Part of a small language model's weights: MLP 704 GeGLU, vocabulary 910.
MLP neurons of a small language model. Each row is named by its layer, matrix (gate and up: input weights; down: output weights) and neuron, and shows model dimensions 64-191. Each number is 128 + 24 x the weight over its row's rms, rounded and kept within 0 to 255. A neuron's up and down rows have the sign that makes its largest values positive.
Before each neuron's rows, "fires in" lists the words (lower case) most often at its 100 highest values on Wikipedia text that the model never trained on.

fires in: "april", "century", "corporation", "county"
L2.gate141 [123 115 144 112 155 167 121 167 106  86 132 137 114 158 126 157 136 118 125  81  94 105 141 148 125 115 126 114 134 113 123 143 129 138 152 107  80 107 147  99 115 177 149 161 142 150  84  85 118 147  98 155 130 170 147 148 152 115 145 117 131 141 136 128  98 159 110 119 119 119 113 101 106 140 144 149 135 122 116 151  66 136 126 121 166  90 130 150 151 159 109 171  74 120 161 155 122 116 122 155 110 149 154 147 131  87 158 127 128 139 104 144 171 134 161 138 128 127 115 156 165 140 127 111 111 106 146 145]
L2.up141 [130 142 119 134 107 149  91 119 108 119 148 150 140 132 127 111 135 156  71 141 141 153 135  91 112  97 143 190 128 119 134 113  92 142 137  87 163 133 106 190 127 114 139 101 190 112 142 122 103 144 133 103 100 136 137 112 105 142 114 132 141 157  84 130 196 100 141 120 129 149 103 125 154  72 107 121 120 101 146 109 107 172 103 136 138 139 108 137 123 113  87 171 133  55 163 122 116 127 102 135 130 128 124 133  94 143 167 105 158 133  97 100 159 137 125 156 139 147  85 122 110 104 131 131 113 109 135 177]
L2.down141 [138 134 131  97 142  83 138 138 136 136 118  89 144 117 124 135 115 130 128 112 139 125 141 181 147 132 108  65 122  96 150 142  92 149 144 143 105 123 120 107 123 131 106 142  80 148 108 112 150 133 128 132 184 151 158 133 137 131 132 112 119 126 152 153  88 170 113 164 114 124 138 124  86 142 148 126 127 131 119 154 146 117 110 123 118 131 149  91 129 129 127  89 137 182 121 119 145 129 125 119  43 177 150 113 129 140  95 126  96 114 100 155 140 165 103 107  89 131 179 126 138 143 176 131 170 142 145 117]

fires in: "s", "its", "itself"
L2.gate154 [148 169 132 157 108 138 120 146  88 111 120 141 118 130 117 154 110 116 131 119 123 114 174 127 106 152 103 140 141 112 137  83 135  66 163  95 120 117 146 131 140 126 134 142 146  93 118 171 132  73 136 111 131 144  93 161 120 140 150 143 180 111  87 115 156 111 113 130  98 132 133 145 108 188 120 120 143 120 112 124 124 149 118 136 137  30 132 162 117  96 100 114 128 128 120 159  79 129 128 156 138 131  91  87 161 151 113 108 148 151 130 109 150 135 136 157 136 101 189 116 124 121 102 146 142 186 137 112]
L2.up154 [147 105 139 123 135 119 135 139 118 120  92 134 130 154 145 147 130  93 151 125 121  96 154  89 118 131 150 152 152 110 124 126 144 116 140 138 111 169 134  92 139 108 140 142 124 102 144 124 125  64 125 144 136 112 163 108 133 130 104 168 123 105 126  99 118 125  95 113 101 104 142 123  92 163 125 125  90 114 144 111 171 130 115 140 128 108 107 113 175 125 127  98 124 174 151 138 106 148 133 130 135 129  96 146 148 138 111 107  97  87  96 115 130 150 152 138 158 100 178 156 102  97 163 136 126 142 177 124]
L2.down154 [140 141 124 119 157 162 152 105 143 157 162 104 104 154 141  99 161 187 109 144 126 102 125 155 143 126 157  89  97 139 134 137 144 133 142 119 150 118 126 154  50 131 153 127 149 137 135 134 124 189 124 173 105 141 120 160 167 144  92 106 133 116 111 105 160 128 172 133 121 140 137 136 120 149 126 126 103 146  75 141 120 124 135  86 110 112 112 153 175 106 138 147 115 125 116 144 109 116 113  88 116 126  86 105 156 114 141 121 139 150 106 142  86 148  59 107 113 176 128 164 148 123  86 128 101 109 123 144]

fires in: "and", "with", "or", "for"
L7.gate124 [163 132 150 121 134 125 152 126 122 138 138 149 118 117 142  95 104  99 150 160 131 115 144 139 143  88 157 141 124 106 133 109 129 134 101 127 105 124 125 108 125 108 138 136 100 114 125 115 113 102  92  83 102 135 143 165 112 154 104 115  91 149 132 120 114 161 135 108 117 114 138 120 125 202 132 133 161 111  75 140 119 132 150 147 115 136 131  89 141  94 139 154 101 172 120 144 107 117 103  79 120 166 106 104 134  81 127 136  85 160 156 107 101 145 131 100 140 106 122 110 183 147 153 114 106  86 113 173]
L7.up124 [127 101 150 129 128  83 120 141 154 125 124 121  97 135 118 121 176 127 136 146 114 117 103  87 149 138 121 139 155 131  74 114  92 114 107 101 136 142 127 130  96 108 132 120 124 118  94 133 125 124 113 133 129 161 153 133 110 121 108 175 145 103  86 117 118 119 106 147 165  83 147 135 113 154  96 128  86 166 124 101 113 133  89 127 137 105 113 111 147 108 103 141 135 114 144 154 123 139 146 113 129 160 164 105 148 135 144  87 158  90 148 146 131 118  98 119 131 117  88 137 119  75  83  97 140 117 127  94]
L7.down124 [ 99 119 113 118 134 139  82 131  91 114 114 103 124  94 123  96 112 115 153 100 141 136 126 113  86 105 182 132 134 111 164 160 177  80 149 140 128 134 129 120 143 123 123 106  77 138 116 158 141  92 129 111 102 112  99 152 103 139 121 132 114 127 128 127 132 145 142 130 125 133 125 100 121 106 100 109 145 164  93 135 112 142 115 123 120  79 120 128 153  96 106 161 138 148 112 139 145  80 116 104  93 103 104 122 122 148 144 112 113 137 113 116 123 119 148 144 143 179 176  97 128 183 137 105 133 165 110 103]

fires in: "is", "was"
L3.gate511 [127 173 150 153 155 123 115 151 142 154 101 119 153 138 172 140 135 117 122 140 135 112 125 144 132  83 109 121 120 142  93  91 103 129 118 113 127 104 100 109 157 109 141 161 134 100 165 107 161  98 103 134 105 137 132 119  91 107 101 153 110 131 111 150 150 167 137 142 104 154 134 113 105  85 122 173  92 120 136 177  97 112 142 132 136 124 127 167 117  94 145  95 120  88 137 104 134 132 169 117 134 120 124  98 112 140 116  98 179 114 134 115 128 145 114 115 135 173 137 134 133 146  89 130 109 143 148 149]
L3.up511 [149 123 131 146 115 186 123 118 139 108 112 139 132  99 114 125 124 143 185 147 144 130 128 129 129 161 117 131 165  99 113  99 147 145 140 130 133 126 103 132 134 137 119 129 123 140 139  82 144 153 137 159 131  99  98 146 105 109 148 147 149 117 130 105 116 145 107 111 122 128 142  88 125 114  98 132 121 115 106  85 141 119 153 140 103 150 108 139 143 118 149 126 112 122  73 106 152 108 152 171 122 132 195 170 164 135 124  96 122  95 124 102 160 143 153 137 136  46 149 115 111  91 140 104 109  88 134 146]
L3.down511 [113 100  76 112 121 139 126 143 137 139 120 119 109 153 150 125 160 126 137 117 106  98 132 163 129 119 114 128  84 104 102 121 106 111 151 157  94 103 156 126  99  97 117 116 127 172 112 123 111 135 119 106 108 172 128 125  96  83 147 108 107 130  87 101 169 104 104 174 139 152 123  98  98 155 162 141 135 117 146 153 113 115 132 143 121 152 136 140 121  85 112 163 122 164 126 120 149  99 129 102 150 149 124  73  94 172 142 134 100 130 118 148 102 135 109 130  80 171 140  96 116  97 156 161 111  91 101  95]

fires in: "made", "take", "make", "moved", "mouse", "more"
L3.gate520 [137 116  91 175  84 118  99 126 126 117  98 140 161 139 121 172 149 148 131 108 168  92 118 112 152 130 199  97 135 116 126 190 146 146 185 118 135  95 121  82 112 143 132 133 121 160 106 136 156 149 136 106 102 114  78 152 129 148 146 116 109 140 129 125 114 139 118 128 145 112 126 139 149 101 168 120 142 137 141 129  87  94 145 132 129 118 114 144 153 111 138 129 159 127 104 142 108 143  93 149 119 134  82 137  88 107 113 116 145 145 145 138  95  61 125 127 144 127 141  94  96 111 136 122 146 132 120 130]
L3.up520 [117 129 133 118 123 126 124 109 140 114 137 157 142 150 124 130 133 178  85 128 105  70 100 132 121 130 174 131 140 102 145 109 130 130 156 109 139 109 136 165 144 103 113 112 137 101 169 119 147  99 125 123 128 100 139 113 136 146 111 144 176 104 160 111 118 126 158 134 122 146 129  97 132 149 115 113  96  87 144 118  95  98 155  73 122 111 142  98 153 167 144 142 176 105  99 124 120 145  95 130 164 111  91 152  95 134 122 158 134 130  94 114 111 152 132 146 118 123 166 125 116  93 155 112 129 135 154 125]
L3.down520 [100 119  89  99 159 105 165 168  83 116 166 132 147 103 132 133 110 114 168 159 152 181  87 156 142  80 102 147 161 124 121 101 146 112 100 141 121 177 127 121 121 155 143 161 151 119 100 113 102 183 126 128 108 167 146 130 135 124  73 139 151 108 116 147 161 105 103 116 155 137 138 125  92 122  87 113 144 168 101 161 119 158 150 167 153 138 137 117 131  96  94 146 115 144 173 121 149 135 196 120  89 170 172 114 147 134  91 102 152 131 156 127 145 115 123 137 120 101 123 127 131 153 149 125  95 125 146 123]

fires in: "album", "download", "single", "video", "albums", "drums"
L3.gate333 [ 97  92 154 157 121 113 121 144 122 124 116 116 103 119 169 115 125 117 147 140 138 141 105 116 101 125 113 131 113 140 138 131 168 132 119 141 107  97 116 181 165 121  99 119 176 119 144 134 130 126 109 122 151  68  76 108  80 175 114 123 109 123 124 125 146 128 128 115 127 115 129 144 147 124 149 103 161 150 154 107 118 151 135 109 128 151 137 112 158 160 151 131 116  94 170 132 102 159 131 151 143  89 134 153 101 102 147 108 135 138 173 124 165 140 140 116 109 135 130 136 152 116 138 140 105 105 107  89]
L3.up333 [ 79 154 118 131 142 133  97 138 137 144 122 105 163  90 127 110 115 143 170 111 152 132 154 101 129 153 117 130 121 149 124 159 138 122 153 124 142  83 156 106 158  91 132 123 129 148 147 118 157  98 111 154 143 114 148 146 134 126  98  91  97 107 174 140 151 146 105 140 104 149 105 170 138 167 148  90 114 131 112  95 169 116 113 147 157 139 127 109 135 100 118 137 133 131 120 134 118 149 126 169 149  97  89  96 113 168 142 190 157 167 116 160 154  90 140 151 122 124 142 143 139 105 131 166 150 129 115 125]
L3.down333 [159 131 117 128 154  97  88 134 146 152 103 134 104 141 117 147 125 151  63 152  84 154 128 159 144 130 123 129 123 100  84 122 105 101 147 106 129 166 118  82 162 137 183 164 107 141 118  99 106 156 148 131 104 120  89 157 110  88 191 107 127 110 122 178 105 137 106  91 107 143 111 127  95  90 101 180 136 115 148 120 150 160 147 119 130  97  88 130  97 132 153 104 137  90 152 112 117 149 119 125 116 157 120 114 167 136 155 152 151 108 103  83 120 141 123 137 139 153 129 155  86 130 129 140 129 124 149 142]

fires in: "to", "they", "top", "town"
L2.gate100 [151 141 105 124  97 142  83 116 148  78 110 151 164 110 157 113 144 131 100 142 108 119 139 135 170 158 103 136 109  91 108 180 111  94 111 135 142 128 142 151 151 119 131 146 140 131  71 170 149 135 125 111 105  97 139 154 139 145 114 123  87 155 150 124 138 146 124 145 153 145 125  96 134 132  91 137 157 132 127 134 158  85 126 179 115 136 147 137 139 117 150 156 107 133 136 119 138  96 108 148 147 136 125 127 160 125  82 145 106 149 104 146  81 152 106 108 149  88 122 133 117 143 165 122 140  97 112 144]
L2.up100 [112 168 147  92  80 166 140 133 116  83 135 139 129 164 158  97 194 109 128 121  89 130 128 134 125 116 131 122 117 122 141 171 122 124 130 135 127  96 120 113 148 137 129 115 138 137 124 131 136 126 124  91 143 118  97 134 154 133 132 115 161 164 152 100 154 110 152 138 119  90 145 125 136 111 105 162 130 116 141 156 117 119 111 148 137 108  90 134 132 163 163 103  83 140 110  89 128 160 131 131 117 175 124 112 113 171 127 153 151 151  96 185 125 155 121 104 105 100 166 107 143 163 157 113 179 109 108 106]
L2.down100 [148  94 129 139 173 134 131 147 118 143 110 148 120 136 112 138 128 120 102 135 156 133 127  96  93 131 137 153 119 146 130 108 157 149 113 142 153 143 128 113 117 155 115 129 100 120 128 120 121  93 127 141  97 154 159 135 101 112 160 163 124 114 102 132  85  88 108  86 118 128 140 120 130 133 185 111 132 148 137 108 125 138 134 103 176  90 127 137 130 107 139 140 148 132 170 114  95  87 102 118 135  68 155 159 123 115 160  86 132 118 151  84 137 122 138 141 125 147 121  90 123 116 138 143 110 144 154  99]

fires in: "november", "group", "runner", "speedrunner", "australia", "groups"
L2.gate103 [124 103 127 111 156 138 137 138 141 131 136 148 129 101  98 124 152 107 122 174 156 111  97 124  97  99 166 144 147 128 135 122 133  77 139 128 156 140 139 124  93 141 124 126 125 113 122 127 128 154  84  85 157  75 131 130 151 151 122 104 111  88 138 122  91 121 115  84  74  79 146 101 118 105 190  74 129 105 108 153 105 152 158 133 167  87 149 132 126 153 105 101 136 123 145 139 159 135 125 118  94 127 135 120  67 133 119 108 157 134 130 170 150 137 133 125 100 151 159 123 116 110 154 119 111 159  79 161]
L2.up103 [141  92 134 131 119 121 131 101 114 106 153 142 161 121 135 113 106 116 129 118 114 137 141 166 120 123 132  57 115 116 115 147 153 127 131 120  43 128 138 132 123 155 102  97 118  90 155 119 129 102 179 123 133 135  87  82  88 135 159 114 124 144 124 106 164 146 153  69 124  54 125 109 151 137 166 106  92 155 164 154 109 171 146 138 129 143 128 115  87 187 157 143 104 106 162 144 182 157 127 139 137 168 116 147  69 111 139 111 155 112 132 160 153 134 144 138 153 144 115 114 155 118 168  91 122 157 143 130]
L2.down103 [126 132 118 127 148 102 116 119 117 119  96 129 147 137 128 120 173 112 132 135 133 136 149 100 138 109 112 194 122 142 136  86 115 123  95 130 152 157 122 127 123 154 146 136 101 165 134 132 109 140 108 124 147 144 139 155 147 148 138 137 127 145 120 128 146 120 107 165 137 159 151 145 115 114  70 124 157 100 140 114 146 129 100 145 108 130 116 151 186 112 114 180 129 151 122 119  63 100 146 100 149 112 119 150 166  98  91 148 112 119  94 107 109 122 156 124  98 111  95 141 146 121 122 139 161  68 140 142]

fires in: "are", "were", "area"
L3.gate373 [164 113 159 105 147 157 128 146  90 111 112 125 126 114 113 178 127 113 135 144 117 111 107 120 122  98 141 118 129 149 109 119 146 151  82 171 152 129 132 146  76 122 191  94 103 146 159  90 106  93  81 119 141 107 123 119  81 147 117 197  99 101 123 119 131 115  85 142 136 109 132 118 171 124 124  97 153 174 124 132 109 121 126  91 144 165  89 160 114 138 140 117 138 131  96 126 124 140 138 124 119 109 143 104 157 103 143 101 126 142 140  57 129 130 140 140  95 100 102 101 151 113 137 161 140 135 101 122]
L3.up373 [169 178  93 126 103  88 117 113 107 140 129 177 120 143 125 132  79 139 112 161 175 165 158  83 205 130 125 158 129 115 138 132 137 123 107 153 163 145  96  97 153 151 129 133 135 157 151 165 140 133 136 144 157 107 101 147 142 125 119 105 160 135  92 163 129 112 148 158 122 129 134 158 117 108 116 139 132 149 127 112  81 134 142 130 142 159 131 155  98 139 119 126 118 140 161 128 110  84 123 176  84 158 136 116 150 111  88 177 137 158 137 113 133 136 131 116 139 118 129 141 155 126 126 159 135  71 140 158]
L3.down373 [128 112 137 127 157 172 110 122 111 103 127 105 171 102  90 125 112 123 100  83 133 103 106 127  51 143 132 110 111 109 142  86 144 138 121 118 111 143 116 177 102 139 155 133 125 110 120 108 132  99 132 124 117 143 124 133 123 131 162 127 119  92 128 148 121 105 111 120 146  81 121 135 149 137 121 113 131 130 125 163 129  89 172 125 137 131 113 146 104 133 139  92 126 146  94 133  98 114 173 122 179  75 114  95 102 163 137 123 166 119 164 133 127 108 132 125 121 110 140 157 128 157 137 154 113 136 112 103]

fires in: "is", "are", "was"
L3.gate269 [145 113 123 127 165 166  92 159 131 159 134 139 107  91 122 146 153 114 128 124 125 162 106 191 122 148 168 154 146 131  83 113 118  79 112 124 149 133  85 123 143 126 152  80 124 148 168 103 115 127 119 170 143 159 134 154 140 106 125 135 135 122 135 117 130  94 125 103  81  95 142 118 110 136 101 125 109 131 133 159 144  93  87 150 136 156 179 141 115 154 153 135 137 127 155 147 160 146 171 119 122 144 138  96 150 143  99 160 119  89 156 138 148 138 110 135 105  90  85  97 109 148 180 134 146 126 158 128]
L3.up269 [ 93 125 108 169  96 152 118 120 142 116 135 182 104 164 101 118 114 131 154 160 109  97 125 116 120 130 173 119 105 134 140 159  91 148 100  98 156 144 118 145  98 142 138 160 106 112 178 136 113 146 103 152 151 111  87  80 139 131 129  78  96 108 134 141 118 154 146 136 155  98 121 125 176  95 118 109 136 139 142 124 142 190 122 130 166 145 110 114 127  73 118 131 162 105 135 162 162 130 105 130 130 132  99 114  99 137 163 116 122  85 140 128 153 139 102 158 154 131 137 106  85 139 125 149  92 113 130 119]
L3.down269 [149 134  90  92 154 124 145 130 138 143 130 112 141 145 182 151 120  96 119 139 145 156 171 146 139 149 138 175 149 133  78  84 126 136 157 146 158 114 119 127 128 136 140 127 155 172 113 144 164 140 120 130 158 177 109 133 139 177 111 152 123 116 114 114 146 123 107 165  82 140 122 116 122 151 141 111 119 144 116 193  88 102 122 147 147 156 135 179 133 141 138 140  93 170 102 128 109 131 169 110 110 139 136 125 122 136 138 113 116 134 118 114 103 116 140 111 130 116 104 113 138 163 126 113 167 137 140 106]

fires in: "that", "this", "not"
L2.gate686 [135 125 128  70 122 158 148 141 139 131 187 108 123 131 144 150 108 160 137 177 115 114  84 146 143 147 113 116 102  90 107 137 124 134 112 118 129  98 120  91 109 104  45 124 116 159 108 159 122 123 120 112 170  92 130 107 140 192  98 143 104 141 148 110 152 133 182 145 128  95 143  83 118 147 118 140 128  86 126 155 176 130 128 106 142 125 138 143 126 123 122 143 114 134 136 130 134 103 116 103 113  91 138 116 154 120  60 135 144 108  63 166  69 122 182 121 107 141 179 131 104 124 130 107  76 138 111 113]
L2.up686 [114 158  99  87 117 130 159 111 115 124 144 106 151 126 142 123 109 180 158 155 126 115 122 134 129 146 113 125 118 106 104 140 141 100  93 124 132 136 139  81 129  88  15 123 123 175 114 157 124  96 152 130 154 107 142 102 152 147 108 161 133 130 159  85 132 137 159 140 139 128 115  70 130 107 132 106  93  65 118 135 171 132 124  85 145 111 122 147 120 138 125 110 131 130 139 130 162 101 112 124 137 106 124 133 118 124  66 148 137 136  92 173  70 151 179 129 114 151 174 156 111 113 140 112  90 122 152 132]
L2.down686 [102 175 117 162 132  96 135 120 134 107  72 137 124 131 110  91 146 110 120 122 137 170 160  63 137  70 133 119 111 136 138 143 164  97 158 160 112 142 124 150 145 146 169 145 122 117 145 107 129 112 136 119 119 135 105 131 132  94 151 105 145 109 133 129 147 128 107  85 144 163 107 111 117 134 103 120 100 176 142  89 106 112 180 133  96 134 133  95 150 143 114 121 125 132 131 102 121 171 149 152 124 157  44 139  96 134 134 120 134 145 182 102 149 148 129  86 159 118  94 152 157 114 118 121 138 116 137 141]

fires in: "s", "this", "each", "another"
L7.gate335 [125 162 109 110 105 129 147 105 127  47 157 131 117 130  96 120 146  96 138  89 105 158 117 123 111 144 151 129  88  91 153 119 136 127 104 128 165 153 128 116 146 124  89 145 107 104 144 149 103 149 160 123 187 123 135 122 106 122 111 152 135  97 125 144 113 118 176 129 114 108 132 136 159 146 121 103  97 131 144 132 144 131 134 122 108 101 150 162 153  75 139  87 119 130 138 113 126  88 101 115  94 149 101 101 144 150 146 173 139 101 138 150 139 154 153  68 121 155 147 155 125 133 137 124 165 114 132 133]
L7.up335 [149 140 114 135 120 136 120 107 135 108 123 144 130 142 131 155 122 100 126 141 105 128 205 148 167 133 125 146 123  96 138 131 121 129 136  79 138 135 119  93 129 154 118 109 204 136 122 110 134 135 164 151 149 145 135  74 155 127 136 145  59 140 176  83 115  98 177 168 121 132 121 139 138 137 117  93 151 135 158 113 114 108 122 167  99 106 124 155 132  93 107 129 141 140  97 135  59 136 122 125 149 147 132 131 137  94 137 118 155 159 111  97 110 169 133 113 107 111 124 127 107 125 131 105  97 140 114 139]
L7.down335 [110 134 116  95 150  84  86 140 125 126 110 134 113 176 138 119 152 119 110 130  83 125 166  99  81 123 164 116 119  93 168 119 123  94 109 155 145 154 136 130 145 104 106 138 100 114 141 132 101 122 132 159 156 139 105 167 117 163 161 163 153 110 132 130 137 160 136  94  73 100 154 155 148 120 101 131  75 126 121 101 151 156 104 130  93 169 144 106 163 114 135 142 158 149 107 176 144 137 116  93 119 121  76 124  88 120 146 149  92  59 148 126 155 137 129 108 136 156 131 127 159 118 101 134 146 107 113 102]

fires in: "s"
L3.gate38 [130 183 135 131 132 108 139 137  97 156 161 111 164 118 120  91 112 136 110 108 112 124  79 124 182  70 119 120 134 118 155 131 131 125 113 146 161 131 102 134 103  99 152 105 124 126 164 157 128 105 145 127 140 127 109 125 112 136 107 150 131 136 125 124 151 117 122 135  98 146 113 127  97 131 159  97 139 132 131 150 117 126 133 140 111  95 101 131 134 153 142  91 115 128 119  84 133 150 149 159 148 110 133 131 157 136 127 100 141 134 109 108 116 104 157 139 130 162 116 133  52 134 101 143 109 114 110 141]
L3.up38 [ 86 153 163 175 143 164  99 138 135 156 139 142 127 159 142 107 124 154 161 121 130 147  94 115 151  80 155 142 104  95 141  93 137 154 133 133  95 103 126  96 118 117 146 114 101 150 159 101 131 151 124 125 138 119 143 100 142 112 174 175 107 113 136 101 145 120 106 149 170 159 120 133  66 122 154 131  96 161 146 117 110 127 123 164 169 127  61 128 139 109 126 170 106 132 105 105 102 143 125 128 134 115 121  92 120  99 154 167 117 109 113 133  85 150 181 165 158 155 125 159 138 149 161 144 134 139 149 106]
L3.down38 [124 113 123  97 147  85 154  85 107  81 131 160 126 155 148 129 139  90 121 143 100 128 146 168 144 109 152 149 101 135 180 131 120 117 144 141 145 147 148 123 139 108  94 100 130 114 104 159 139 107 123 118 134 130 117 162 112  87 106 108 119 151 192 183 105 120 154 147 131 119 130  71 134 132 140 106 116 126 131 110  81 142 125 106 107 122 135 103 124  98 112 118 134 148 109 148 162 118 120 112 145 126 100 119 113 138 105 114 139 126 117 125 156  89 119 110 153 104 175 119 133 129  97 106  90 103 132 151]

fires in: "and", "or"
L7.gate158 [167 134 126 147  94  77 108 103 110 144 144 129 102 101 135 117  97 124 118 171 113 101 112 200 106 133 142 137 148 155 147 169 126  93 122 109 170 150 122 147 145 117 138 133 117 179 139  89 115 119 155 136 120 120 104 131  98 143 126 107 124 121 134 108 135 116 120 148 123 134 178 117 127 116  87 114 153 120 116 139 111 142 134 130 120 167  99 103 109 105 138 160  97 118 183 119  94 106  96  93 140 130 104 112 126 119 122  97 131 161  98 120 121 146 143 126 136 116 131 114 160 133 127 155  98 128 140 147]
L7.up158 [160 104 114 139 105  82 161 106 115 116 116 125 149 118 158  87 147 131 100 119 146 123 125 107 105 126  96 138 127 149 115 197 124 162 165 111 104 115 126 135  86 113  84  93 108 127 112 155 138  77 136 158 113  97 123 144 158 123 124 176  96  96  91 111 140 151 141 161 102 158 161 112 141 142 157 106 187 147 113 132  79 153 110 122 142 121 130 110  63 117 105 143 117 137 106 134 181 139 118 128 142 116 159 166 150 144 137 140 114 160 140 114 144  92 118  92 125 166 139  95 106 172 150 171 126 136 109 171]
L7.down158 [115  92 140 109 121 127 130 116 126  90 147 153 183 155 128 140 160 119 136 164  87 123 135  97  95 129 136 113 170 155 131 125  84 125 118 173 114 107 146 181 135 132 155  90 124 136 155 161 138 114 146 112 155 135  79 113 111 164 165 107  70 161 104 126 120 118 123 111  64 134 120 159 120  85 163 120 119 131  92 139 131 111 116 138 154 106 145 197 129  85 149 176 149 129  99 113 141 107 128 132 104 108 114 133 118 156 146 141 140 149 133 133 110 134 138 134 131  99 144 135 115 165 118 129  93  83 119 108]

fires in: "this", "would", "thomas", "thwaites", "that", "ended"
L3.gate72 [149 127 134  88 107 176 136 133 134 108 157 147 124 110 135 156 124 146 166 116 150 152  95 100 149 170 147  71 145 115 154 145 127 161 143 121 131 129 148 131  52 118 145 131 117 158 145 163 114 128 185 135 155 131 146 123 140 127 136 120 110 111 134 129 111 132 128 151 109 163 142 117 102 150 163 172 107 133 179 162 134 111 154 140 150 160 147 167 117  96  93 112 144 155 111 118 120 124 138 122  77  68 143 122 104 151 126 108  96 105 138 137 103 119 121 103 150 121 141 110 111 131 137 145 136 150 131 116]
L3.up72 [168  80 131 102 136 135 122 111 106 110 157 123 129 130 151 119  97 117 154 161 135 166 119 162 161 168 150  92 133 151 120  97 115 123 123 123 137 159 157 106 139  76  94 115 130 106 114 150 125 149 142 148 132 165 134 138 122 125 167 151 107 123 145 104 173 115 115 150 117 173 145 143 134 143 143 132 107 163 103 119 134 134 163 135 111 107 116 133 125  93 130 116 128 102 121 127 140 155 150 150 106  59 128 102 133 144 132 121 160 123 127 161 120 174 126 103 147  96 139  90 112  96 107 139 119 133 162 131]
L3.down72 [118 135 128 121 149 122 160 144  96 134 108 162  90 111 116  86 129 127 110  82 112 138 117 138 109 106 114 169 117 118  90 127 123 122 128 133 156 106 111 128 142 159 100 113 128 143 134 134 148 120  72 152 102 123 137 148 139 133 144 142 122 118 126 133 134 110 124 125 119 131  99 134 136 144 118 128 134 108 112 170 144 171 169 174  90 121 122 104 126 145 161 105 148 159 158  94 120 135 123 137 135 176  91 111 151 129 102 148 134 108 109 124 134 137 105 114  98 128 104 170  89 112 144 109 139 152  90 169]

fires in: "was"
L2.gate675 [157 167 109 134 125 154 136 123 131 135 123 150 122 116 130 141 129 115 133 147 122 114 153 126 139  95 116 142 128 140 120 120  74 124  96 159 180 137 136 158 135 128 122 101  91 140 155  91 125 119 119 170 129 115 112 102 104 101  88 135 128 110  60 103  92 109 174 133  89 125 164  82 166 122 150 141 112 179 148 169  76  96 122 139 143 120  89 126 110  90 146 139  71 123 125 141 149 114 144 136 137 121 103 137 148  95 126 109 127 126 139 109 111 136 124 178 128 120 141 111 103 117 111  97 140  71 104 101]
L2.up675 [127 128 100 109  79 149 105 114  81 134 190 136 144 132 128 163 137 121 104 147  71 135  87 118 152 146 161 102 115 111 128 126  91 115 137 151 101 112  93 132 137 109 127 107 131  95 149 110 140 133 113 134 111 118  96 129 150 148 144 128  87 134 139 148 175  96 139 119 109 136 164  99 135 131 124 115 117 130 137 129 155 107 107 147 131 132 124 150 145 104 102 140 114 130 129 161 121 115 124 202 135 115  95 137 114 121 135 135 158 145 157 185 122 151 115 129 134 121 142 106 101 143 114 109 108 112 113 142]
L2.down675 [131 125 116 141 139 121 140 113 135  96 112 111 137 152 137  86 135 119 128 115 154 149 125 152 100  95 132 156 165 122  82 111 165 113 124 135 138 116 179 152 142 106 151 131 130 153 115 148 167 126 147  98 189 139 130 100 102 120 114 156 113 125  99 126  97 106 114 141  93 121 112 155 134 143 136 144 163 118 108 138 114 160 152 103  98 111 131 126 119 129 174  94 181 143 134 126 136 101 128 103 156 146 146  92 140 130 110 120 105 172 113  65 119 127 132 133 130 145 106 158 167 111 132 167 125 122 133 109]

fires in: "party", "title", "tracy", "not", "roof"
L2.gate319 [ 66 117 127 133 166 146 106 156 110  96 121 138 163  81 118 143 132 151 142 130 183 107 128 114 140 129 165 137 113 105 117 122 140 133 138 125 126 161 115 133 117 157 134 124 113 103  89  99 118 137 106 103 113 109 113 104 146  79 140 108 119 173 127 143 118 111 168  95 147 156 108  82 145 162 118 119 145 138 103 166 105 156 159 130 122 119 139  77 126 116 105 130 119 146 174 150 138 117 144 118 132 133 139 106 153 100 157 101 132 124 144 125 101  91 172 166 166 117 143 109 134  74 106 153 127 133 102 101]
L2.up319 [124 138 165 129 116 149 130 137 161 164 113 106 163 140 144  95 117 114 112 151 134  96 172 107 149 113 141 150 151 190 144 151 111 128 122 140 100 190 145  87 150 118 102 106 138 134 125 134 110 143 123 119 122 154 128 109 168  64 154  97 127 146 155 100 118 102 101 112 122 137 107 141 138 148 169  78 113 121 112 141 123 113 144  86 143  70  99 103  96 116 123 151 130 154 133 168 206 109 128 130 148  92 114  99 133  75 109 105 139 116 132 127 105 127 169 133 109 133 180 101 136 150 122 169 137 131 104 152]
L2.down319 [143 140 114 144 127  97 154 130  94 102 115 147 122 159 146 137 115  99 116 112 121 136  98 172 106 140 102 138 127  84 128  98 119 177 142 103 131  63 151 131 124 115 131 134 130 137 142 127 128 141 142 117 148 135 135 158  94 147 126 143 109  66  90 156 146 180 121 142 121 117 161 132  77  89 104 149 127 142 132 106 155 132 167 180 112 142 110 125 175 123 119 154 121 117 117 118  99 139 110 135  79 143 122 186 135 163 127 140  92 107 141 112 113 127 119 101 115 113  96 141 127 140 143 103 114 108 163 127]